config.toml
attn_scale = 0.125
bias = "none"
tie_embeddings = true
init = "trunc"
MLP neurons of a small language model. Each row is named by its layer, matrix (up: input weights) and neuron, and shows model dimensions 96-159. Each number is 200 + 40 x the weight over its row's rms, rounded and kept within 0 to 999.
After each neuron's rows, "fires on" lists the tokens most often at its 100 highest values on Wikipedia text that the model never trained on.

L6.up158,189,180,128,254,175,204,103,200,150,217,192,218,244,222,217,236,180,247,171,173,222,198,235,161,174,281,225,206,262,150,176,143,272,177,229,179,239,164,158,227,140,225,218,203,228,203,195,232,210,252,234,127,235,176,225,206,228,159,209,194,188,207,216,189
fires on: " he", " she", " |\n\n", " st"

L7.up151,219,230,226,175,158,153,227,169,203,167,114,174,167,133,153,182,259,259,168,249,257,175,173,202,193,290,248,224,185,254,207,172,285,145,153,125,277,181,173,202,140,172,246,201,114,249,180,216,233,213,180,187,243,91,162,221,175,257,212,178,200,223,232,183
fires on: " at", "z", "p", " v", "ed", " N"

L6.up312,255,186,223,234,236,189,196,142,206,150,179,213,173,233,256,216,209,125,205,229,205,169,208,200,183,203,215,183,195,264,209,176,189,208,250,139,203,223,174,221,159,227,289,146,215,186,194,157,172,289,217,249,162,106,194,204,192,206,172,192,191,236,156,150
fires on: " s", " ex", " res", " m", " j", " ins"

L10.up628,155,266,198,158,228,147,147,234,174,223,203,217,198,103,216,149,258,194,253,183,175,190,206,157,210,187,213,207,259,235,207,271,188,202,211,230,234,132,211,229,96,163,197,189,258,256,168,170,207,221,155,266,203,171,136,197,213,155,208,217,132,202,184,189
fires on: " s", " v", " Bl", " bl", " b", " this"

L5.up210,199,228,233,161,217,220,194,215,220,279,218,151,192,202,272,219,211,225,228,131,250,198,171,226,231,146,169,182,231,187,250,233,176,200,193,224,182,151,217,265,190,246,278,190,204,156,178,184,136,213,194,236,198,178,206,271,146,178,200,184,216,249,172,238
fires on: "ly", "\n", "ed", "ide", " wide", "ing"

L10.up758,197,170,280,227,190,172,136,209,96,277,215,216,259,174,227,199,206,209,122,141,121,247,213,215,103,181,222,141,282,182,242,219,184,159,191,260,231,170,251,218,202,305,187,207,319,170,174,157,131,180,196,187,166,208,177,263,239,171,189,206,134,204,211,191
fires on: ",", "is", "as", "ir", "os", "at"

L9.up168,188,280,201,259,187,161,269,267,202,198,191,146,168,134,194,211,190,171,248,202,230,254,183,206,265,160,213,206,166,211,188,140,187,169,218,274,181,192,163,190,239,275,119,269,247,175,183,228,210,234,262,137,169,213,238,206,239,197,148,183,174,252,156,225
fires on: " |", " inter", "-", " pro", " t"

L7.up68,213,144,206,223,183,247,205,230,193,247,129,208,234,189,226,203,161,220,155,244,217,179,224,235,156,245,213,212,170,149,129,208,179,201,215,215,118,236,225,177,209,192,212,180,187,242,188,136,200,274,127,150,309,271,171,160,237,228,216,227,197,230,146,161
fires on: ",", "\","

L5.up659,265,200,176,139,221,171,202,323,151,262,236,169,224,211,273,206,225,198,158,150,186,170,188,193,216,173,220,215,185,223,176,122,226,236,195,217,154,195,177,184,228,177,192,239,211,257,236,224,213,142,255,206,96,195,260,179,184,245,209,174,196,295,212,190
fires on: "==", " He", ")", "me", " It"

L3.up406,103,216,235,123,214,213,193,251,236,138,239,229,188,217,168,188,222,207,215,272,224,168,207,200,115,154,250,207,232,204,226,173,234,193,157,158,230,255,230,225,179,167,245,191,179,179,170,213,215,279,115,275,205,202,228,179,233,170,211,259,238,168,224,271
fires on: "'s", " (", ":", " and", ",", " of"

L6.up612,245,200,203,209,201,156,220,175,286,235,226,187,190,148,250,181,202,250,268,205,136,213,173,241,205,172,235,140,264,202,154,164,149,293,192,164,230,205,193,180,171,182,214,238,190,269,178,206,238,146,221,184,209,250,184,164,228,285,186,191,241,203,206,230
fires on: " |", ".", " G", " P", "p"

L5.up564,232,208,186,206,178,279,178,168,191,257,144,244,262,225,259,213,193,199,213,261,167,196,139,226,203,186,200,209,233,183,140,157,236,112,209,242,240,161,225,207,218,184,261,195,268,148,153,140,188,169,191,145,178,263,233,228,215,184,103,200,196,316,192,215
fires on: " ext", "ith", "as", "″W", " rel", "at"

L9.up319,230,189,228,231,220,269,228,217,257,260,143,214,247,195,213,203,175,190,227,215,247,164,256,163,157,191,221,189,232,165,238,246,218,209,166,211,207,200,279,276,165,146,151,220,210,247,142,214,181,214,141,205,196,229,202,175,284,218,208,275,216,228,216,196
fires on: ",", " of", ".", " in", "2", "'s"

L6.up651,282,277,248,266,218,173,229,265,220,172,172,240,184,136,144,192,196,188,278,207,169,204,173,255,77,246,170,184,271,215,160,163,214,233,213,208,224,159,152,190,234,220,189,227,223,176,181,229,234,212,148,157,193,208,167,230,173,189,210,211,187,198,264,208
fires on: " him", " it", " his", " her", " them"

L10.up692,179,121,159,190,213,171,180,178,149,188,161,151,235,185,200,219,181,248,199,233,264,241,150,157,217,189,243,168,267,188,178,204,149,236,161,166,207,177,175,217,253,182,212,161,119,190,200,155,257,254,189,213,200,164,184,128,152,197,194,182,100,198,162,245
fires on: " and", " is", " was", " had", " of", " have"

L7.up683,311,135,180,229,231,154,214,250,153,165,140,258,181,120,206,158,136,205,184,271,207,118,151,256,262,226,183,177,242,222,193,164,203,195,184,182,253,182,223,198,227,254,184,162,182,142,145,146,283,201,154,264,185,164,171,237,160,205,201,184,110,185,171,183
fires on: " and", ";"

L5.up662,187,258,172,129,231,148,196,202,167,182,268,174,238,216,206,251,180,213,249,274,188,211,244,172,160,144,288,185,335,193,172,168,234,220,124,154,173,237,244,137,161,141,264,198,177,149,182,179,235,221,263,149,216,154,196,124,190,220,202,148,208,183,194,190
fires on: "m", "l", " L", "c", " being", "b"

L9.up583,222,164,168,280,182,285,187,179,173,213,211,201,180,224,196,267,177,199,223,248,158,196,239,228,217,185,242,220,179,241,195,226,175,211,175,214,176,214,205,177,254,138,251,199,178,257,153,148,274,244,220,142,251,227,162,183,158,163,171,138,188,191,182,246
fires on: ",", ".", "able", "c", "ch"

L6.up97,258,228,256,227,170,185,144,219,223,192,244,199,215,243,250,203,201,220,242,191,200,129,188,209,209,171,159,176,211,104,165,177,232,139,213,250,151,153,208,239,193,231,244,134,144,219,221,213,166,196,180,200,237,174,195,246,201,177,201,247,317,144,170,160
fires on: " |\n", ";", " |", "S", " R"

L9.up703,150,163,183,189,248,157,144,199,191,222,197,167,196,192,273,190,231,223,247,247,243,209,176,230,242,158,256,246,170,101,129,118,233,227,233,250,116,256,227,188,230,229,197,176,167,194,130,187,207,188,189,225,187,120,236,236,207,162,166,201,185,188,192,171
fires on: ",", " |", " even", " ex", " and", "f"

L10.up584,209,123,269,289,214,240,179,197,182,195,176,164,208,111,217,130,254,276,202,149,263,194,181,227,241,218,253,206,230,237,222,194,204,164,136,217,196,205,128,167,214,227,196,219,213,188,240,132,223,127,245,155,191,211,181,212,144,156,197,192,220,211,207,119
fires on: ",", " |", "),", " and"

L7.up23,332,192,157,54,219,175,247,211,169,237,184,181,246,192,186,125,177,185,247,166,191,127,174,191,252,186,247,187,183,155,213,109,194,236,242,193,271,235,205,180,176,168,257,215,198,238,185,150,181,260,156,246,222,164,167,182,216,192,197,165,255,177,158,240
fires on: " st", "G", " g", " t", " b"

L7.up381,180,266,184,164,80,207,158,196,119,254,182,130,246,245,163,155,224,174,146,195,275,130,204,188,237,172,210,184,192,143,275,146,230,194,213,227,188,217,237,185,280,161,180,241,273,200,144,245,158,204,265,214,174,240,216,245,159,202,196,173,165,187,221,193
fires on: " an", "ur", " |", "ren", " is"

L7.up575,142,133,228,176,208,174,226,296,155,218,210,187,134,192,181,221,179,241,156,198,158,203,162,214,250,247,205,252,182,145,219,227,235,191,177,249,193,201,189,182,195,202,177,278,193,209,218,217,254,219,169,188,163,183,177,202,214,184,207,219,266,251,208,162
fires on: " |", " P", " D", " G", ",", "D"

L6.up47,191,238,177,165,202,135,224,121,206,210,245,198,190,119,213,265,113,140,181,182,210,201,146,218,186,227,186,211,146,229,157,130,138,202,204,210,142,193,250,204,190,201,231,168,216,236,175,129,245,183,167,228,165,124,187,198,201,242,246,207,159,219,209,228
fires on: " the", ":", " his", " as", "-"

L10.up347,190,98,153,234,236,256,171,233,166,209,144,125,237,199,201,138,175,258,218,215,208,232,149,118,226,242,261,263,204,214,142,149,153,135,178,200,197,166,236,180,169,145,222,209,199,202,194,173,260,173,209,145,249,206,205,166,246,246,218,195,247,176,158,148
fires on: ",", " to", " that", " which", " and", " when"

L9.up413,200,196,195,172,160,173,252,208,180,212,240,192,240,168,267,149,197,241,178,220,212,134,163,303,187,178,195,196,270,189,167,125,247,196,193,189,262,196,209,175,247,112,180,147,146,262,146,211,215,203,146,221,203,261,160,157,159,214,173,228,223,175,185,223
fires on: " g", " G", " it", ".", "\n\n"

L9.up481,274,179,186,251,188,253,197,172,239,267,268,171,129,207,227,228,203,188,199,186,156,157,223,270,164,164,223,237,126,232,155,196,255,206,186,193,253,197,181,214,247,245,199,196,249,220,213,137,196,125,162,205,244,174,127,185,166,125,182,223,261,150,147,228
fires on: " G", " played", "e", " making", "ick", " make"

L6.up684,177,216,138,165,210,179,164,226,142,254,283,148,230,235,248,197,226,223,204,176,259,165,187,255,272,191,212,195,221,174,204,171,156,266,248,197,241,164,179,194,207,253,229,184,181,211,169,189,183,161,232,278,157,184,172,261,211,172,220,208,163,240,285,186
fires on: " his", "f", " her", " before", "er", " and"

L6.up346,175,161,189,187,183,177,199,268,261,256,237,228,217,241,278,224,304,279,169,269,215,199,192,108,241,129,194,138,227,168,204,224,223,253,180,218,222,208,191,226,232,245,247,137,192,208,182,233,178,197,99,236,230,172,191,212,188,220,216,118,234,233,236,284
fires on: " of", "ing", "or", "at", "ed", "ating"

L9.up329,235,171,161,318,180,160,147,256,222,211,208,201,243,211,246,260,255,106,177,204,232,236,184,190,178,135,170,212,233,164,245,264,256,161,209,197,163,170,261,210,215,130,188,154,197,176,153,215,192,248,220,173,282,198,171,255,231,195,228,151,174,126,165,231
fires on: ",", " ", ".", " ("

L9.up724,243,147,227,164,205,181,235,125,264,183,208,117,133,191,248,246,223,137,181,229,177,191,193,175,229,270,230,185,233,260,161,198,162,200,196,228,247,225,213,289,185,183,238,173,201,178,201,213,185,192,214,163,148,173,233,216,229,231,282,236,196,226,192,214
fires on: "ic", "s", "oc", " ex", " res", " Ex"

L6.up101,283,169,243,236,236,175,137,169,254,212,238,180,234,207,247,215,205,206,200,317,205,261,207,202,146,183,213,200,223,131,166,238,205,145,227,140,262,216,240,230,177,171,243,192,147,202,252,181,194,251,166,161,216,233,266,175,228,201,164,210,198,206,122,210
fires on: " ", " g", " was", "g", " (", " beg"

L6.up274,211,120,262,175,141,274,190,222,229,199,130,238,258,234,229,244,172,210,230,204,170,178,183,176,178,129,295,205,193,254,206,167,154,195,214,206,228,208,244,151,206,124,270,236,239,201,137,192,197,206,247,222,162,158,217,218,170,138,196,216,224,234,104,125
fires on: ",", "°", "′", "H", "A"

L10.up605,239,242,177,187,119,240,215,175,169,173,175,233,207,175,208,197,197,224,267,203,258,198,131,277,152,184,202,167,169,164,72,183,241,235,213,313,190,187,209,149,171,141,201,263,180,256,258,186,171,179,153,118,219,258,203,245,209,219,226,199,142,238,248,163
fires on: "\n", " |\n", " \"", ".", " |"

L10.up335,179,192,222,191,207,247,221,255,180,215,263,178,223,153,223,178,205,192,221,239,194,196,202,157,208,153,235,194,164,134,242,185,126,226,184,161,182,157,235,137,203,191,221,189,237,234,229,264,300,210,131,99,136,196,181,145,205,204,245,125,181,247,161,188
fires on: ",", " (", " dep"

L5.up302,163,210,171,218,170,210,257,102,206,183,181,156,155,249,216,145,179,228,169,192,206,223,122,249,171,238,221,174,244,211,212,128,211,138,291,192,248,143,170,179,187,205,255,211,233,220,176,111,252,189,175,216,148,252,237,225,163,187,238,152,232,174,196,189
fires on: " as", " f", " exp", "=", " |", " sp"

L5.up746,252,191,240,126,143,115,140,211,149,142,130,170,221,168,218,128,177,226,190,203,166,213,189,124,233,181,231,259,238,207,219,150,227,130,233,228,202,134,224,211,216,173,166,156,172,235,229,190,173,235,175,210,181,114,217,200,234,198,188,239,181,206,198,219
fires on: " p", " comp", " f", " con", " ne", "-f"

L6.up23,152,214,294,261,209,203,267,163,176,182,155,153,139,172,209,166,214,172,207,239,217,214,214,244,176,204,185,163,185,202,254,173,217,252,164,117,211,261,233,153,213,153,236,181,192,272,179,182,191,200,208,191,277,287,206,207,254,150,224,165,278,143,247,262
fires on: ",", " |", "end", ":", "cent"

L10.up18,164,224,192,193,124,244,270,153,171,248,143,251,185,238,151,264,93,226,233,173,226,232,187,271,208,179,163,172,180,119,223,176,192,248,193,259,263,253,190,233,157,124,198,215,193,229,177,195,170,190,177,199,204,171,242,177,199,219,213,158,199,242,222,198
fires on: ".\n\n", " \"", "\n", ")\n", " Ch", " M"

L7.up219,200,157,173,204,246,258,198,259,182,253,196,184,136,149,227,299,185,238,269,212,158,211,258,180,227,258,192,172,189,207,149,205,149,157,166,135,193,212,222,214,223,177,210,149,222,177,189,95,197,256,222,193,205,196,164,184,201,192,235,217,303,220,213,235
fires on: ",", ":", "-"

L10.up204,226,186,200,181,122,198,202,245,179,204,211,191,153,173,263,160,180,181,198,227,170,206,207,265,198,257,172,236,264,221,195,240,205,179,208,91,175,156,160,229,192,305,206,230,252,165,206,218,205,244,227,186,104,269,214,217,233,190,190,119,202,271,177,224
fires on: " (", " re", "re", "W", " Re", " me"

L3.up263,271,226,232,162,212,233,169,229,192,195,180,178,115,153,192,210,184,193,140,223,233,262,195,219,245,242,260,147,198,192,191,220,255,139,200,215,266,195,238,176,184,228,175,182,158,211,148,172,173,145,180,152,141,181,281,175,246,169,176,159,188,169,146,203
fires on: " ", "0", "5", "1", "9", "94"

L6.up609,241,186,218,194,197,172,115,228,202,231,241,212,160,160,227,159,178,244,194,185,219,178,286,218,223,158,184,227,208,200,196,117,193,155,146,190,205,224,162,236,119,201,234,139,222,276,182,190,110,186,260,190,157,158,246,267,199,277,247,181,234,203,201,159
fires on: " |", " of", "ing", ";"

L5.up94,212,171,225,217,199,232,166,175,177,134,150,136,186,228,206,174,181,178,232,232,261,154,236,235,227,255,162,89,178,210,188,179,219,234,242,202,270,162,283,266,283,248,141,232,106,164,185,201,212,224,179,251,219,131,220,171,200,185,258,218,201,167,196,228
fires on: " of", " and", " F", " School"

L10.up39,254,187,194,147,192,224,234,178,69,227,175,191,136,204,164,201,159,227,156,143,185,175,205,226,193,232,143,211,205,192,161,208,209,108,204,240,237,273,211,161,270,172,221,224,188,250,195,211,256,329,177,142,214,95,176,206,169,275,140,196,302,214,172,247
fires on: " D", " st", "D", " F", " St"

L6.up572,190,183,111,215,147,228,237,118,84,223,247,229,135,156,201,217,242,168,211,194,170,232,213,201,239,177,235,207,143,229,163,103,185,241,208,107,178,229,203,226,188,206,220,273,198,208,175,122,218,193,240,205,219,199,177,154,179,242,191,231,175,252,186,180
fires on: ":", "-", " %", ".", "int"

L7.up274,196,180,222,205,140,152,183,249,259,245,213,179,183,214,255,179,225,252,221,246,180,239,221,192,181,168,220,169,193,212,254,217,111,229,177,242,189,230,184,185,174,235,190,216,193,290,132,205,166,197,264,194,233,183,184,166,208,162,197,177,171,215,227,230
fires on: "at", "ed", "om", "ly", " are", "ult"

L7.up566,164,224,135,223,178,254,155,254,196,220,253,183,216,130,180,184,262,208,269,228,209,141,224,197,199,236,223,207,278,276,231,160,257,201,225,182,213,184,141,222,133,228,257,167,101,245,172,213,160,220,147,224,198,270,288,279,122,214,186,252,262,249,149,262
fires on: " |", "om", "ly", "ed", "m", "ic"

L5.up464,176,166,172,216,149,183,204,225,220,251,179,143,232,242,227,248,155,202,218,172,219,139,190,124,250,158,214,174,198,173,221,206,201,216,243,185,245,154,267,214,181,248,256,155,257,225,158,269,209,176,235,192,265,179,132,210,249,196,247,243,167,116,252,215
fires on: " and", "ed", " She", " &", " or", "ied"

L5.up390,232,168,111,173,288,179,205,183,192,309,224,213,168,158,250,206,286,261,207,239,113,159,165,209,216,219,218,162,147,241,229,174,182,205,91,158,97,194,236,223,188,186,176,158,273,214,223,140,227,174,169,186,182,205,185,289,149,159,138,239,169,221,178,231
fires on: " |", "-", "it", " "

L7.up150,165,232,202,210,283,177,179,215,180,197,228,194,198,195,106,220,240,239,193,214,247,248,189,176,180,198,263,182,227,168,175,167,246,191,191,212,208,179,160,227,160,167,183,142,181,188,206,252,163,222,228,191,145,157,92,152,203,253,189,192,258,144,168,139
fires on: " L", "l", "ell", "an", "all", " l"

L10.up25,180,213,178,177,229,235,216,170,182,218,226,208,135,252,167,248,184,209,208,221,250,198,240,190,174,194,222,174,221,205,236,257,169,177,190,187,181,226,239,182,137,132,189,235,162,134,132,230,152,250,203,233,158,193,129,200,200,197,246,216,182,233,254,249
fires on: ",", " "

L9.up366,231,195,217,210,206,199,247,242,188,211,120,206,175,168,111,252,225,257,144,157,185,211,251,103,157,158,177,116,299,191,167,214,200,182,185,157,230,191,168,184,205,227,191,190,173,209,183,168,206,101,240,199,226,171,150,204,144,175,265,126,177,138,173,219
fires on: " by", " the", " |", " of", " at"

L9.up618,216,195,158,207,164,187,237,274,179,216,219,237,202,218,203,188,248,179,218,259,212,159,168,196,299,210,75,205,214,226,110,163,187,202,194,212,216,202,213,223,168,199,186,195,247,114,184,217,211,217,218,205,228,197,71,212,192,243,214,148,158,165,175,198
fires on: " |", ".", "′", " M", ";", " U"

L7.up194,256,172,180,234,184,184,234,231,177,154,254,170,199,146,203,95,255,175,229,200,194,85,153,206,209,170,230,218,206,155,173,214,188,262,216,260,196,187,189,209,172,136,250,171,214,239,132,253,169,296,179,218,233,173,163,233,239,160,228,209,208,233,216,247
fires on: " g", " not", " b", " r", " s", "G"

L10.up264,185,178,231,227,244,255,147,138,191,249,195,185,302,149,213,172,141,150,169,218,198,144,136,168,173,201,168,153,232,236,179,190,194,212,174,197,206,223,243,140,187,182,214,277,179,277,236,248,254,194,204,179,186,185,209,205,199,162,228,196,225,223,139,174
fires on: ","

L7.up157,147,173,172,189,206,223,183,98,187,191,197,125,240,195,166,197,194,205,181,166,228,204,168,252,191,181,219,146,219,273,224,212,193,189,138,178,109,178,198,260,217,200,83,199,201,256,188,154,250,139,181,234,144,179,156,126,257,216,271,183,165,118,168,169
fires on: " and", " of", "l", " in", "s", " |"

L6.up352,227,183,228,173,155,185,181,248,193,222,178,179,101,193,161,237,173,163,168,221,163,196,175,229,254,185,219,256,222,191,169,195,212,197,173,166,230,141,170,232,136,236,195,152,221,192,206,253,228,233,172,193,306,236,225,169,212,203,205,166,125,219,161,137
fires on: "v", "d", "n", "e", "en", " "

L9.up516,210,158,147,183,241,255,193,159,231,236,197,198,216,260,237,239,214,161,159,119,197,179,221,131,271,235,182,115,172,204,157,185,260,234,198,251,118,259,145,232,242,256,219,127,201,141,191,168,218,238,176,208,165,169,149,216,239,203,169,222,182,267,134,148
fires on: "-", "l", " player", "s", "ic"

L9.up674,183,163,206,199,222,208,112,280,163,248,138,242,215,164,185,196,191,277,229,301,174,232,237,194,175,174,229,130,202,224,202,216,195,149,180,222,279,176,190,217,197,189,188,245,223,185,178,140,233,221,165,175,252,189,166,235,226,198,145,216,320,177,159,230
fires on: ".", " also", "ly", " of", "-", ","

L9.up252,209,243,181,230,150,138,213,227,214,189,94,156,202,166,241,159,201,214,265,180,200,200,199,243,214,154,273,182,257,216,292,162,237,182,200,158,228,55,235,164,194,277,194,183,204,167,184,231,202,85,185,212,190,228,184,214,263,168,197,216,151,250,273,193
fires on: " N", " T", " w", "we", " U", "p"

L6.up709,178,114,219,195,179,205,161,196,195,195,193,112,231,229,268,198,210,239,198,166,265,128,215,192,161,223,244,200,260,132,206,252,163,192,231,219,183,109,228,258,206,201,172,125,243,146,249,254,211,248,246,188,229,98,205,211,237,174,167,196,176,214,243,165
fires on: " and", " &", " the", "\"", ",", " F"

L10.up690,190,156,155,170,227,161,213,166,135,272,191,105,190,208,234,125,168,278,157,220,176,167,200,178,236,200,189,191,211,238,205,203,217,202,253,246,324,221,186,142,215,226,206,195,161,223,139,163,282,233,187,269,196,227,187,260,256,197,130,186,230,195,242,195
fires on: " T", " cont", " G", " B"

L6.up471,179,196,175,175,173,226,197,204,197,138,237,185,251,197,170,196,121,263,228,161,214,204,180,190,175,229,174,194,164,172,241,261,159,153,121,179,202,196,179,253,199,169,209,272,136,224,211,177,246,130,182,187,141,132,254,210,285,239,214,159,219,182,270,193
fires on: " |", " in", "|", "===", "ard", "ions"

L9.up174,248,202,201,228,232,220,234,210,181,196,191,172,161,149,226,165,171,163,220,268,167,144,152,289,173,182,166,257,268,220,165,118,187,215,254,216,244,205,232,242,200,258,118,232,187,211,172,167,231,211,117,163,184,156,146,281,151,196,189,189,211,171,141,167
fires on: " G", "\n", ")\n"

L6.up284,217,222,245,233,265,170,248,244,177,222,217,279,241,188,153,124,195,173,285,230,213,253,201,195,108,269,187,121,231,208,201,213,177,235,255,239,220,163,246,205,173,160,147,172,215,223,206,199,172,202,232,185,260,176,176,258,209,225,218,178,203,154,167,181
fires on: " ", " the", " her", " his", "1"

L5.up178,157,241,106,231,273,188,172,163,186,262,162,147,179,222,185,137,220,168,196,159,232,149,139,190,209,212,188,225,231,254,174,205,168,233,183,205,170,202,205,177,146,252,162,274,197,243,161,182,276,232,178,229,234,146,166,283,214,211,148,179,199,296,122,231
fires on: " f", "f", " ab", " rec", " des"

L7.up209,98,174,164,167,157,244,240,177,198,296,189,112,192,218,164,222,237,187,188,170,293,206,190,219,182,223,193,220,250,241,250,197,175,193,213,207,124,215,252,190,216,188,199,115,199,209,192,226,146,259,211,224,167,280,243,141,133,170,241,212,176,193,228,145
fires on: "ur", " an", "to", "or", "pl"

L7.up668,227,213,213,201,129,232,163,154,208,232,122,250,198,204,261,203,175,218,188,196,290,174,208,199,260,185,199,182,172,110,193,190,174,220,129,200,171,172,244,203,207,260,156,308,171,259,186,145,158,218,160,152,288,198,169,211,204,228,184,228,216,232,149,199
fires on: ",", "),", " played", " =\n\n", " career", " his"

L6.up195,231,219,222,189,167,206,172,277,118,165,213,149,180,175,187,257,231,256,206,217,226,237,255,205,233,120,204,177,145,184,239,228,211,191,172,209,183,148,160,214,215,189,223,214,216,187,264,218,241,183,198,187,242,227,247,230,224,199,239,150,259,162,125,221
fires on: "l", "n", ".", " of", "m", "en"

L6.up55,228,212,188,257,159,215,175,241,241,255,160,294,212,198,260,194,149,153,239,191,252,213,192,183,147,185,176,164,211,150,129,177,259,147,224,206,233,160,168,97,187,163,229,174,175,219,216,252,232,210,170,148,284,178,183,156,208,190,209,228,219,190,209,179
fires on: " he", " to", " was", " she", " after"

L3.up506,226,154,187,233,215,181,174,286,190,269,148,182,143,229,139,131,180,213,193,277,227,160,199,141,155,202,214,161,240,186,159,165,224,182,225,273,138,195,223,180,181,213,243,152,228,221,210,149,240,164,172,157,242,168,230,214,156,211,203,194,203,186,245,204
fires on: ",", "\n", " and", ")\n", "th"

L6.up653,185,222,233,214,185,191,220,152,212,228,280,245,259,168,217,156,163,192,210,240,139,199,224,177,208,148,235,202,175,154,258,117,194,225,204,142,159,167,239,226,260,177,197,126,234,215,230,141,234,175,180,239,188,209,195,231,214,238,130,202,269,272,200,206
fires on: "-", ":", " |", ");", "c", "):"

L9.up745,154,180,157,235,222,139,200,256,207,207,191,176,142,209,217,217,167,220,223,187,177,143,135,154,156,190,180,153,248,185,182,173,118,243,230,117,277,216,265,189,174,198,207,213,296,267,215,155,187,204,130,223,128,250,162,254,215,198,117,161,239,200,137,124
fires on: "\n", "K", " at", " to", "is", " K"

L9.up15,176,208,183,165,217,180,213,237,170,107,205,155,202,198,202,154,237,216,239,158,236,119,185,221,243,234,253,225,172,160,172,160,159,225,166,328,181,214,193,217,155,253,258,174,198,238,152,157,296,176,186,239,255,122,166,219,217,214,186,243,209,149,192,235
fires on: " re", " not", " s", ":", " of"

L3.up405,216,239,166,246,257,233,208,228,185,148,210,157,180,226,166,174,188,159,238,224,226,225,160,179,144,197,217,200,241,176,308,133,199,210,214,122,260,153,185,201,191,163,204,208,239,185,208,159,153,196,164,236,241,205,187,246,213,177,186,145,227,86,192,233
fires on: " |", ":", "|", "=", " including"

L7.up266,174,198,208,204,141,161,230,286,232,166,247,160,149,152,203,238,255,150,256,240,236,179,142,183,245,186,260,212,183,218,203,201,237,178,216,121,183,151,172,207,132,218,209,223,181,200,177,168,233,186,208,156,158,274,210,202,173,202,139,220,186,255,228,260
fires on: " |", "-", " N"

L10.up212,186,211,255,199,155,145,230,208,122,190,105,136,205,194,196,241,170,164,227,216,248,222,180,211,189,160,171,192,226,257,240,176,229,125,236,206,176,156,260,280,274,211,249,172,213,240,225,196,231,154,237,163,198,125,188,190,169,204,231,179,200,243,164,217
fires on: " f", " F"

L5.up356,243,173,184,151,199,171,184,229,291,204,158,146,178,199,210,183,178,185,225,243,247,214,244,249,237,210,291,210,146,183,213,178,222,250,216,164,258,192,161,257,166,208,208,122,202,219,211,225,200,208,159,252,227,248,232,177,206,177,270,191,242,216,211,127
fires on: " ", "n", " May", "ing", "iew", "oth"